config = dict(
    n_kv_head=1,
    init_std_down=0.0,
    optimizer='adamw',
    lr=0.00123,
    beta2=0.95,
    warmup_steps=344,
    schedule='wsd',
)
MLP neurons of a small language model. Each row is named by its layer, matrix (down: output weights) and neuron, and shows model dimensions 128-255. Each number is 128 + 32 x the weight over its row's rms, rounded and kept within 0 to 255. Numbers have three digits each. A neuron's up and down rows have the sign that makes its largest values positive.
A block is one neuron, or neurons of one layer that tend to fire together. After each block is what it responds to, as a language model described it from the Wikipedia text at the highest values.

L6.down106:147172178183169203139126105110056130124130149125131100120107173125133155078117119153185179089113115116147103150131113140105128172112100073114148201104152169066089185136139156168116099073117104155152097099153103121164182124189120145091099094176136125133108148152126184150124142079097137183210152146139155187134104072136112172144063139090149127123118116073158170153144144109165092126171
L6.down257:168164103110114136075150127153191123171160118107127113103119114121090117123162231061159169123053135150084155103112094148104137139182151091084042113096182168124112167107143138157079140167096105103119104071096141101114132137112155077112107128133125120163131125163156210145150119068090153081156166104131146137059145109078119165149147111151107108112092163150124111078167106202114116118154
L6.down342:075101059166155206134149129143130137104122109078136139100152133071146100081075143189142084076094108088116099142117102129148138145148207114122132148144160140170072133135102116060133133173214115105115190123156103112123066098113117038088154119179117165145142098091144130087134161105121175121081138149144103071129134078130130138123079133178091107063138119085155105076140095128135160120159
L6.down374:096084131116120113097071134092124117126142091127116132065046158123103152159127151108145164104116103086141148095101140070107086097175122161156155084105175129156103131110151103152167147138140083111088096114175141132104175143151145160133129140123156121135155103080110116080162093180103187136172160115100153156145090136144097131162160162168141104110145114140080054114164173112099166139087
L6.down395:070125131130128147110162124153068130131100107133130129188146108095125143143147193117202159178128116115172135135106136139174105109068081131074122078119142154110096120070140113095144093116101104098092082128092165110174096153177141214111157079140112106143169162094074066159113124122099177122139150192150163127155103178237093137129131105164146119141123069136154120164147101096117119152132
L6.down407:069108134174088115077139103105157110153108148110136123078119145154072125139082102215154093200138133151106146108133157123146142166102160168153174102137107108117108084174121121101139110144108170110106103109213112133092158134158100106111126086104096151125078139113171148157088180159155181119086131078175113136142177095155129113116136098101136076169187096119160124130093113142118121158134
L6.down564:002158118120099143069093140139158116157124161081105160148180131137130130115085137123115063136076128128071051166155104199160124075203145181128099186077121123120068121157110122164097168143118163165139093129123125108140132180158107115089107172146086099150112087163113150166107186119148161097115134141100092153068144111097192153076147146127127129088118125120125133161147116141140112169150
L6.down790:028152152110140168148120188149119109148156141111084120135125111133145158089138091170076143078088162112058129120142059112147117122130097085134075135131148087128067100209078156082086134135153136154144086171137091150137124169140170194081096132163111157170101078181126085121126098115137139124155151103167091124085101115117183108134093102119141086094129091084116079087130119167138104130133
Description: Subword pieces that continue or finish rare, foreign, or oddly split words and codes, often just before a comma or bracket, as in Lem-os, Lü-d-ers, staf-f, or ISBN/CAS hyphens and a year's last digit.

L6.down172:157211154135193125145096124123125097085116068107129069093115148076062113112157099102096115127182084139108143154125104151054126154155134074151160153126150080126107198115127118116106106087160133084122125143134103180120115081122143107118119186139074163149100122120099143134074128107101120178113126086122033170153145150134175114089157139145083162088138139142163160138143101110118126144092
L6.down336:092099162059146129106150080145113111108181166125156143154138171149130087091089088205146160150173142145101165136157139117147127122106174105142109146111166101124104105117119130152174130149118161154118106082161149081125154094165136110110077199114107116184159146143135117134123168171188120111128133104026141030163156097046141100147114138096101091154128140111185140124152164137167128154163
L6.down427:072171106158149136091085114187122141111080168172138150171127086097151098173132153093133094092156146121130157113080130122083142107102105136089100159093132227100157139182146165086131123112094151106153187114140149127113142096091122108160191190166099105131172162143116131134186147164131125089120119086074129110136134153108156078140066128179130158105174164133159100076100140079098101100179
L6.down455:148139141155124126124094115085119135107110122131153122110150124185139111097148086084164122208099170114149163082146089115110108141090141061114129136117134209118149059142165113122159142135147238096131156132106134140090204126173124062137151111118198150205120130099174133142184172113151126095173128104127146151143133146140125115083137097072176129114124141129125150129137114112099102141167
L6.down615:095117133096148115132142090086144152130152143146143139108148054101106182083138141173125121135163121165176125154195063097162092137150102155140118107118199188123131166185163080125079148189142083134132116138071160151079160144134064100127079114167128172107190076163123155136134124128135127150099068122135165124047153139141122081220147151149081165192154150086089144183152126136111135179150
L6.down772:079084144119157183147152116127145186133111107116139126133143146132152080118130134163101170114136150075180116121124104088115144164078123156137153083183058121078128141117139095121071149114161047109146064107153133050067082156163132126115096146108196126087133113163141078202129093122152094116102163138145147118097130112205097143124133111090086092047162135070118127151144143155145110113110
L6.down822:000130145169185151161143126107149120142140151127172135118086148120151106194117114146143149123082131131185135098125165154071077109152084155145122152106115093184109155101074181055163166123131135160108161122176127153155161128096102150110132128139133141112150091142128171098094086132081143074116043087142158106073096153214117086093151077072144163118103130120088144204152060101106193143149
L6.down974:069091118073152092113177136145203110144180148101144120134131125145100130129093123100109161167164118121115126146102121180117074101161123096127126099110074144102081154093110142123132136100102170135129127110120165110087127129130125158164110105080148067131140140091123107177114158092153124144084152138091123055120159197131135099084204170158091155182173123147119152080118128161120104131138
Description: Tokens that end a line in wiki markup: closing == or === of section headings, final | of table rows, and capitals starting a run-together name (Otto Hahn, Byron).

L4.down517:030134104113129132197134116115129131165104184152115141168145145088117146087074140141179152126112120126159157111114133138066117090134094123151117135175154151092161124127088193112165072160120132157090124156130049151133126111114156140125088151069180076160111104145104157128135013186100144120106153144052189157118142162089130092124105161116146120160173176106134154161112145138114081120151
L4.down732:101109108098140175123124095038150086111103129131144175136077152147121141076148201149115110095155133154162107095125188113131157138121130128126103132135170135124129143122128089076107143171161198149123126120143105136139114186157050106187101186178113084154176063128108144136111128117102130159129137134137108094095117141139115119164163078124145124132151140158147142096120151132098104197146
Description: A single capital letter split off as the first piece of a name or word, mostly B, also M and C: Bharathan, Baylor, Bishops, Misfit.

L2.down714:148097125144116117085139116121126101193127106159158134184178115123152125097092117187107170081165132139178135076154119139142121139146119127112171079131072195114182141146074139127129099145058167174144139127105124112165191157106139152164070149028128060115146206148129152115096150141158108136099134131143146109103139107152077136129056049137151149127181130129139131159159072115119125151134
L2.down812:136119097148126125144138178102105062151133110115162114179174188159133166146098176167106171109134097151111122121160121131157117158107167177129099088116132113104132131161129095158144104116092048090146140101159129148157168076150200124101049135114081102057135143129113067116121175103105101122168110100148154160126103135142157179112129132164120126070109080116095099115126129088133121107103
L2.down938:101148115093124141174134087097102069100123164150161066115171116147155136148131150124154152148138150143139197161106081174130031092126151176128201052121114163175116095064110160117087125096126128149133151110171115101073121138189147142160167075175146157121133119154149223120141084109078069165151107135079141148149128127135089160089170154124110153123122180129113155134137142094154153119085
L2.down942:117152116182121118145126112139114131184123138175141137119147111139126177121147137109101124163143099173207084131172136090153141176176110098145125109036130155134180144128125080125110171121134149152078096128119142127086188104159133129163121075162135136131161121154161162172178178133147079134123146082117185147095180113112130166123111123119151121093151167150148075066089146165117083108139
Description: Closing ==, ===, or ==== marks that end Wikipedia section headings such as History, Biography or Group C, plus line-final periods and dashes in list items.

L4.down419:035075133088094124112103140134150098146155165088123138127141084121167158145102134118139179123107113102192155117152132072115201129151117168110147123148129156155094069111119134082133166139174024213142133124146118095153226212131140123161089095134103098109076091116112126073195080190108120180135122114147134133084123113153111123155113113105127149216099177135093130151090098102097171138116
L4.down930:000084181138116113125129101136147114141157122111115153088111101141154072168091119102071184145156122152160111121090164125196160122119178116123134177108081132120133071134174124104134145131133046140152091136114097128102130167143064135136106119184103130084076130083144138126096146113094099142130109117113126112141091145152125202175160125103166120161128090151111175137057130131107135146136
Description: Final token of a short item in lists, tables and parentheticals, just before a comma or closing bracket, e.g. the 3 in 1919–2013, States, Jive.

L2.down87:061088158125123137157153108134102138137125095126098148135155140159099100121088154166077094185088135118135168106107130133154153157132129108138049162136174133173116175149075128082101143113137133100175127084089119103114094081103086152100091118157119119139100122169104160140124126196146131135088140077139105141093078099107142142203113109160077107090113179098113062147087096105122122193153
L2.down335:112116130075141118140125126109056138151148129132089168140134115178101118114114177165098165119098109195133116112065091085084075157122115152147176142162134139066086071129118118102086137120124144088111139063075105177135141116132155126118079102124127155114199150082127098128117114082116146155158130156161130107141134139157160140113183079152112150179130107113133171117202163178143168130089
L2.down681:094182078113175133075077140150166145170185100110159083162105075141086081188118170108123132139107168149102112104069186174122102086112175200146107071074090204105121128128155108176175183090154184121170100085180147136142135084099128137112118113100078092161094144130124124080169162126076115120156176086160094119101037136119085163098111187109087133102080149153104067127162094108079175114167
L2.down909:094173126114119133122143198129075092122146117143088152145108180115152132148131124111110111169158071126107075160105155133104104191137112107179078113108138085126082114083143120095175112115143108157150139056158089177133125056102116128099113098128091173167148084073117122136120139127133145106133073085112154114130087067163180121149138153137075102149133069157137105186112093068113128135188
Description: Short subword pieces inside longer, often foreign proper names or rare words, such as the in of Dzerzhinskiy and Ichinomiya, or the s of Kuznetsov.

L6.down299:106104151153121117115135139197121112183174136181118086092110115119150130074116096139077133126052153093114195137126118127107125165138146079095092201155136088177173082156141099144092118135122123130110116134164143121097060093062119223108117090094086119148108159169141124133125126069126090150106151139115121058118130077086153129124186090173141150124153112143093151149133160112100092155112
L6.down568:157136116079159136104109153092127181090065119142141072113072085085096162109115099138220085135084122164111115142148159081155154132094106073126109164150128074165206113115133107120095182175112045085107073110117116114134117117110143126107153072119110104101129118103168144147178134056146141169167201115098148184168165024182148112120095203097141112138119108134120171112088094116139095106095
L6.down703:197086076115126170155119082079090096123095121103183211105147113160197132147145142094121192085144108110107126166150108138150146134138122096153087120093115105120120163135198093110088114143124046069158140117123175112100154172124124088052092094126161154154188142165125129076104106121060169130089104143137113098123101154105178147124108095168191043071138157100153145161134134168140149129086
L6.down794:177136191138133112128109158065148180098063157089183152151167131160095115082147173127176092132158117129111123100073185149141153073081147082130076159183144080150107139084125091090175154151065061096119143190115149056134121138143125141092133193148096103127164170149134168159138138146140122140170115121086120144100080102142164068127124126144098103078154120130106152177118142146185199134116
L6.down825:076120116089177147103129069144136154114121048190077110107056070125123151069157132145072169105152107143104137102128064093150126086090083139123104095055088126080119122129143146074183073154086062171106085179135129125143134127144099131161148126080144161158131131062124076052070116143126112100116101133105138128099133145121047104136106128091154112113136095169105161144107117136109112177159
L6.down854:247129183139124165081126138099100111109096136123118099123093116120123145106071144139123140192137137156126139132118082128074183154121124151119149098121094096122092168039106108113111133166170022144124152129149095122117151100158127103100118141112102099120146132131167154157112159101161118169140151136111136109112113094133150165089159104079109148152108103160123085159101148159164124108142
L6.down886:139161135197124174149121088158150110158138094111142118180133108134162096077110116119122102151137137178161152096161047057159089134123128121089125124131112122140139112070119144161135078085192125117152106126125101129135136126132133130121166112164097087139152130171149122153135105122113159090141133108106116092083140161180129083118143130198113101060131160051154147145115105102160133144134
L6.down951:114137124152124119082134182098116109134145138162154090145113144115161048132085171107120154148131172125139172104148099141094133109133156155067134099094132115170152091068071050144091150161135094102149146175163148150136145076087176091153168110126127119141140116117086139134131138143126134102114165094085124173133095109092109095134100236149167182144136106096070147125132117147091148123090
Description: Line breaks and cells around section headings, table headers and list starts in Wikipedia stats, charts, discographies and phonology tables.